Weights of a small GPT-style language model, trained from scratch on English Wikipedia.
Size: 18 layers, width 160, 2 heads of 64 (1 for keys and values), MLP 640 GELU, vocabulary 4096, 6.15M parameters.
Architecture: LayerNorm before each block, learned positions, no biases in attention or MLP, untied embeddings.
Training: a variant of Adam for these matrices, 235M tokens.
MLP neurons of a small language model. Each row is named by its layer, matrix (down: output weights) and neuron, and shows model dimensions 32-95. Each number is 50 + 12 x the weight over its row's rms, rounded and kept within 0 to 99.
Before each neuron's rows, "fires before" lists the tokens most often just after its 100 highest values on Wikipedia text that the model never trained on.

fires before: " |", "ph", " (G", "duction"
L14.down285:50 61 51 46 80 64 60 39 45 47 66 40 52 51 44 49 68 48 50 20 54 60 38 65 66 56 62 50 40 45 40 53 24 56 58 59 49 19 43 64 26 66 47 58 44 57 40 52 59 38 29 78 77 44 69 47 51 48 40 52 51 40 47 35

fires before: " |", ":"
L8.down534:52 69 57 45 64 50 57 26 62 41 50 60 71 53 60 43 55 48 56 31 56 38 51 57 36 47 57 47 34 38 54 49 43 70 48 59 62 40 69 44 58 52 44 30 75 57 57 68 51 52 36 46 51 59 36 44 51 60 47 59 41 39 52 62

fires before: "\n", "ific", "est", "ent", "ain"
L4.down217:52 42 37 57 34 39 60 50 66 61 46 62 54 28 61 58 46 27 49 60 61 30 45 42 65 61 41 60 45 47 35 37 59 60 48 59 33 67 65 36 57 62 54 25 52 67 38 58 52 41 52 49 42 34 40 37 57 29 73 54 38 53 45 71

fires before: "\n", "ig"
L12.down21:69 62 65 50 53 57 35 73 58 37 46 53 53 54 53 49 58 51 54 41 64 51 44 42 61 33 51 51 58 54 56 50 43 64 59 65 55 64 72 47 55 41 49 36 38 57 50 50 60 61 69 62 50 36 60 28 64 56 42 66 59 58 41 53

fires before: " |", " in)", ".", "eb", "ge", " Team"
L14.down147:45 53 28 49 58 70 40 53 40 59 44 49 46 28 70 37 40 63 62 57 35 66 74 48 70 54 55 49 41 64 57 65 48 54 47 74 34 47 39 37 51 52 57 65 35 40 52 52 51 63 46 55 31 32 70 46 62 31 46 22 78 50 45 45

fires before: " |", "\n", ")"
L11.down88:41 49 75 64 55 51 69 60 42 50 78 55 49 35 51 60 56 55 41 45 36 44 59 31 39 46 61 30 43 36 44 55 59 59 61 56 53 67 39 80 48 46 47 49 49 45 52 57 61 54 63 39 55 45 38 36 48 32 56 51 55 48 67 59

fires before: "\n", " by", " |", " by:"
L2.down511:40 53 35 43 38 89 36 57 39 26 45 47 46 41 63 43 51 37 65 82 41 59 47 56 40 48 41 77 34 46 64 52 39 50 33 64 67 47 40 46 56 59 37 53 69 63 76 38 51 47 46 73 39 45 43 50 44 57 50 51 38 38 40 48

fires before: "\n", "|"
L10.down506:44 50 44 32 25 61 64 23 41 48 61 59 67 43 43 52 55 61 61 38 41 48 40 57 58 47 62 42 44 45 73 37 59 53 47 47 31 36 56 52 44 66 43 41 58 51 61 31 62 43 56 55 56 65 56 39 42 56 34 46 52 48 43 44

fires before: "\n", "==", " by", "s=="
L8.down289:47 72 48 38 42 61 48 51 42 40 62 62 25 53 64 23 35 48 31 53 14 46 47 35 46 43 44 82 51 61 66 74 53 46 43 59 64 38 54 75 55 76 68 48 49 61 67 66 48 43 47 66 39 54 48 45 58 54 49 45 58 57 67 41

fires before: "\n", " =="
L8.down418:58 60 41 21 38 64 63 59 47 30 40 47 23 59 59 59 71 55 28 43 62 40 50 53 49 62 46 46 59 55 55 63 65 61 19 57 45 43 42 33 46 45 32 54 51 46 26 56 38 37 56 30 52 37 67 47 74 36 46 58 36 48 74 64

fires before: "\n", "-", "ig", "|"
L14.down413:47 52 47 45 34 57 50 64 52 57 56 37 48 48 46 51 61 51 49 58 30 46 58 52 38 75 58 30 56 56 41 46 44 72 42 57 45 47 68 34 46 59 40 72 39 40 37 51 44 62 45 37 62 58 42 31 29 44 26 52 63 48 61 67

fires before: "===", "==", "|", " also==", "="
L10.down94:64 66 44 51 59 46 51 64 57 64 38 57 43 50 49 48 57 56 30 32 67 25 58 55 52 67 63 58 60 55 62 73 54 42 43 53 54 64 51 54 43 57 70 57 60 54 69 64 43 26 16 47 46 46 52 68 41 51 65 75 47 71 41 42

fires before: "-", "\n", ":"
L11.down323:51 32 71 72 66 19 55 61 56 31 50 47 62 37 41 85 37 59 43 69 37 48 38 56 43 69 47 41 64 46 39 60 54 43 59 55 56 65 55 37 46 49 56 45 49 39 29 47 50 58 53 21 45 31 46 51 72 43 80 53 62 59 66 35

fires before: " |", "ra", " as", "ance", "inal"
L9.down209:44 45 29 55 51 47 36 45 62 50 54 48 85 54 53 40 24 37 56 42 55 26 48 48 44 58 39 75 50 35 46 43 68 65 53 34 41 60 56 31 36 32 50 44 49 59 43 58 54 49 46 50 61 36 79 47 83 49 67 66 46 52 63 70

fires before: "===", "==", "|", "=", "S"
L10.down276:51 60 48 46 53 52 55 57 60 66 47 47 51 48 54 48 51 58 39 46 71 37 51 61 82 47 63 69 52 48 62 60 62 53 35 48 36 66 75 48 42 59 55 58 62 48 52 60 42 17 17 37 45 39 55 79 66 55 65 64 46 41 49 61

fires before: " |", "et"
L9.down447:51 43 58 48 38 42 62 51 51 51 51 74 64 51 66 51 78 48 55 45 27 55 58 41 66 62 40 49 65 34 51 39 57 61 42 61 56 49 66 71 51 47 29 35 42 38 41 56 79 59 64 49 62 73 36 46 43 66 65 66 42 56 63 71

fires before: " |", ":", "–0", "),", "\n", "–9"
L6.down37:66 52 43 48 52 32 52 45 30 45 42 43 41 55 37 55 58 42 55 68 52 51 47 58 46 58 67 52 56 50 49 52 57 56 54 76 61 58 51 58 47 53 61 61 60 54 49 31 45 35 59 46 43 50 58 50 38 54 38 54 33 75 75 67

fires before: " |", ":", "%", " (1"
L8.down176:42 41 72 63 50 28 63 48 56 39 55 60 40 66 43 65 55 87 70 43 20 52 45 26 46 67 47 38 60 51 50 70 28 35 44 44 35 31 39 31 40 47 66 49 59 46 64 66 39 53 50 46 52 42 47 49 50 56 67 53 55 53 59 41

fires before: "|", "\n"
L12.down474:53 61 48 68 31 45 31 53 63 65 52 55 34 43 39 52 59 40 43 55 54 53 46 36 40 73 38 60 42 56 66 38 65 49 43 49 48 40 55 66 45 46 47 50 39 74 41 47 46 61 71 40 31 36 61 37 48 69 49 66 40 53 38 30

fires before: "\n", " a", " an", " the"
L6.down238:44 45 29 44 42 53 51 45 55 37 36 50 44 54 47 42 34 61 41 61 57 64 17 51 65 34 58 55 47 30 51 56 34 68 36 47 51 45 44 31 50 76 74 46 61 44 58 39 34 54 53 60 48 35 57 58 42 43 65 48 33 42 65 41

fires before: "\n", " a", " an", " /"
L12.down231:78 53 39 54 78 46 44 30 53 63 60 31 42 52 30 42 55 44 69 49 59 50 51 48 52 41 50 40 40 36 49 64 59 40 46 68 52 38 55 53 46 37 55 60 52 59 23 67 42 50 59 51 58 29 44 55 48 73 63 50 36 29 48 58

fires before: "\n", "-"
L12.down202:47 56 38 39 47 41 45 58 26 41 30 61 34 42 35 38 44 62 48 49 59 60 52 53 60 49 58 53 53 49 44 22 67 42 54 58 66 49 53 42 54 33 65 47 53 50 38 44 61 45 55 32 52 49 22 52 55 38 39 37 58 39 59 42

fires before: "\n", " /", "′", " (age", "″N", " is"
L6.down225:42 67 37 67 37 60 73 51 46 68 64 42 51 44 61 35 33 58 41 57 32 60 47 62 34 78 56 58 38 39 54 55 33 41 64 63 37 60 43 42 25 47 73 45 62 34 60 23 37 57 52 54 45 57 53 53 45 55 61 32 64 63 40 54

fires before: " |", ")", " 100", ",", " D", " (B"
L5.down614:53 57 57 64 53 49 67 48 29 42 44 49 57 48 47 47 58 37 30 47 40 48 36 61 41 58 36 40 39 67 42 41 37 36 60 60 36 29 67 50 33 55 27 36 46 30 57 58 55 64 55 78 49 42 42 49 45 42 47 57 59 62 49 59

fires before: " |", "ra"
L9.down136:54 56 45 66 33 50 51 39 48 47 39 37 72 58 60 42 55 37 49 50 51 21 50 70 64 47 40 44 58 53 48 31 58 72 51 55 45 67 46 65 35 58 46 30 36 39 26 71 66 62 61 48 44 51 36 49 47 53 35 68 46 43 57 40

fires before: ")", "),", ")."
L12.down153:53 54 51 31 53 41 52 60 60 46 52 56 52 60 47 47 52 48 44 35 41 51 48 56 54 31 45 55 46 39 52 40 60 53 55 57 44 64 52 49 51 57 66 45 30 40 34 65 48 37 68 82 21 54 57 39 57 25 79 42 63 69 57 53

fires before: "\n", " |", " by", "=="
L2.down117:30 44 67 32 48 55 56 57 53 61 36 65 68 54 41 38 34 69 40 70 53 60 42 50 56 43 70 63 57 55 68 37 59 38 45 54 54 32 56 51 55 66 51 76 37 59 59 37 33 32 64 84 37 49 42 42 46 43 54 51 61 44 48 54

fires before: "-", "\n", "|"
L9.down3:43 39 56 50 39 57 44 56 52 47 66 51 59 46 24 68 52 53 49 60 26 46 42 29 30 66 46 41 47 70 47 49 29 38 58 71 53 35 35 34 36 50 44 39 58 54 55 35 31 56 53 35 47 69 46 48 21 62 47 50 62 44 56 51

fires before: " |"
L9.down131:67 22 49 44 48 60 47 49 44 59 42 53 43 56 50 56 54 62 50 35 67 42 36 57 51 64 52 51 65 39 41 47 66 63 45 63 52 43 34 75 52 54 42 66 43 35 49 44 71 53 62 55 43 53 50 42 56 61 41 47 48 57 65 42

fires before: "==", " ==", "\n", "ography=="
L8.down401:38 68 42 56 33 65 48 41 71 37 34 28 32 58 69 51 57 50 64 43 78 25 73 55 58 48 73 60 58 36 51 56 50 55 33 46 59 29 49 47 64 45 41 53 45 68 54 46 55 51 45 45 33 57 68 39 71 52 35 38 50 74 38 56

fires before: " |", ".6"
L12.down162:69 44 56 50 51 47 43 52 55 39 70 51 68 60 48 37 67 55 65 46 52 56 29 50 60 67 39 44 36 54 44 43 75 59 46 47 41 47 33 42 61 28 35 63 33 43 60 71 34 56 52 42 44 40 37 54 36 62 37 58 48 31 65 37

fires before: "\n", "L", " See"
L2.down531:66 57 58 77 49 60 40 77 40 49 54 30 58 59 57 66 54 53 32 62 51 45 65 54 52 62 43 43 61 47 44 41 50 73 39 70 42 46 49 42 48 27 58 43 40 50 53 49 37 48 61 38 55 62 74 27 61 51 71 43 48 50 41 49

fires before: " |"
L9.down543:52 33 41 46 25 48 51 69 43 52 33 29 65 69 63 43 58 30 63 51 46 36 30 60 47 61 56 51 38 60 41 43 46 53 47 22 34 44 36 59 61 52 55 49 60 46 55 45 60 41 51 39 53 54 75 45 44 57 29 51 47 37 87 51

fires before: " |", ".", "in", "or", "oss"
L8.down156:22 42 51 20 51 51 51 57 51 46 66 50 51 30 74 39 61 58 50 50 54 40 51 51 39 39 46 52 83 45 47 67 63 44 43 43 48 62 32 32 28 51 42 47 54 52 37 57 40 49 65 68 50 40 56 53 61 68 59 24 63 60 61 43

fires before: "\n"
L12.down4:56 66 46 57 49 53 54 56 39 50 50 51 45 40 47 41 44 66 60 63 46 67 51 75 35 29 44 53 59 53 60 33 72 41 56 44 58 83 68 23 43 58 47 40 56 40 34 33 44 49 37 51 59 45 41 51 48 64 52 50 53 43 60 49

fires before: " |"
L8.down361:19 56 47 61 47 28 49 30 46 45 46 46 55 64 26 51 79 36 51 50 59 39 69 58 55 48 73 45 37 44 50 41 59 57 31 46 58 51 73 57 64 76 47 57 44 56 57 49 54 49 44 45 60 35 38 52 43 52 35 40 36 26 47 56

fires before: "\n", " a"
L8.down9:53 54 42 46 38 48 46 51 23 42 52 53 24 28 60 31 55 36 51 46 36 60 46 60 37 60 41 59 57 33 65 55 54 39 55 43 51 42 42 29 69 54 62 60 51 45 50 65 41 66 54 37 53 44 46 45 42 45 54 53 36 54 55 45

fires before: "\n", " The", " In"
L14.down415:63 29 50 34 54 72 29 53 47 38 55 49 49 46 40 42 36 52 38 53 45 52 49 59 44 58 48 60 52 36 44 34 21 64 49 60 69 45 50 45 62 70 44 37 66 42 57 37 39 63 48 45 51 45 38 46 62 53 27 31 64 38 75 67

fires before: " |", " to", "ra", "i-"
L5.down173:58 55 37 68 41 42 53 46 43 48 41 42 58 37 59 34 70 46 39 44 48 70 76 44 46 43 50 42 62 53 31 27 59 49 46 51 67 45 50 56 46 51 54 46 32 47 63 45 48 57 50 31 35 87 58 50 57 53 66 32 51 47 52 45

fires before: "\n", " The", " In", " On", " He", " They"
L14.down361:64 32 41 55 60 62 47 62 55 48 32 49 54 18 39 52 45 51 59 54 53 50 36 45 35 58 52 31 52 56 37 71 40 55 50 65 51 39 48 53 74 22 59 57 66 44 63 49 41 82 54 43 62 49 77 40 60 61 51 38 65 52 68 58

fires before: "\n", "|", " "
L11.down189:43 22 41 55 42 60 52 50 62 57 48 44 41 70 63 37 55 41 54 39 36 36 75 35 39 53 46 50 58 52 46 44 44 37 54 71 69 63 62 47 67 39 52 53 38 56 29 54 48 58 25 39 50 62 45 49 68 50 29 47 47 35 39 53

fires before: " |", "\n", "als", "s"
L12.down606:51 35 42 52 45 50 28 38 65 47 41 82 51 57 30 62 66 55 54 47 42 63 69 46 76 56 63 42 54 36 45 33 56 46 42 51 61 45 42 52 46 36 54 52 38 54 54 68 33 36 40 44 63 52 41 43 39 65 37 38 60 50 81 54

fires before: " the", " a", " his"
L10.down136:45 94 61 49 35 44 35 50 56 58 44 56 61 77 64 31 52 35 43 38 75 36 52 56 75 19 53 52 47 37 39 54 50 40 49 71 34 48 51 70 35 64 62 54 60 55 62 50 46 30 47 36 45 44 51 44 44 38 64 41 19 52 73 22

fires before: " |", ":", "\n"
L8.down380:52 61 53 55 52 56 72 51 52 37 61 62 62 35 67 53 64 59 38 61 73 47 50 31 33 43 55 46 49 67 71 75 63 32 55 42 45 47 30 59 48 52 43 76 49 43 50 28 63 51 61 51 45 58 65 67 64 74 44 45 37 57 44 34

fires before: " |", ":", "\n", ";", "–1", "–0"
L5.down168:37 54 62 44 47 57 67 55 29 38 39 50 52 53 50 45 40 50 37 58 65 33 69 51 35 45 67 28 51 14 50 48 56 64 38 52 54 50 78 52 60 37 52 57 54 56 38 49 67 50 43 44 46 72 58 34 44 24 36 47 53 24 57 61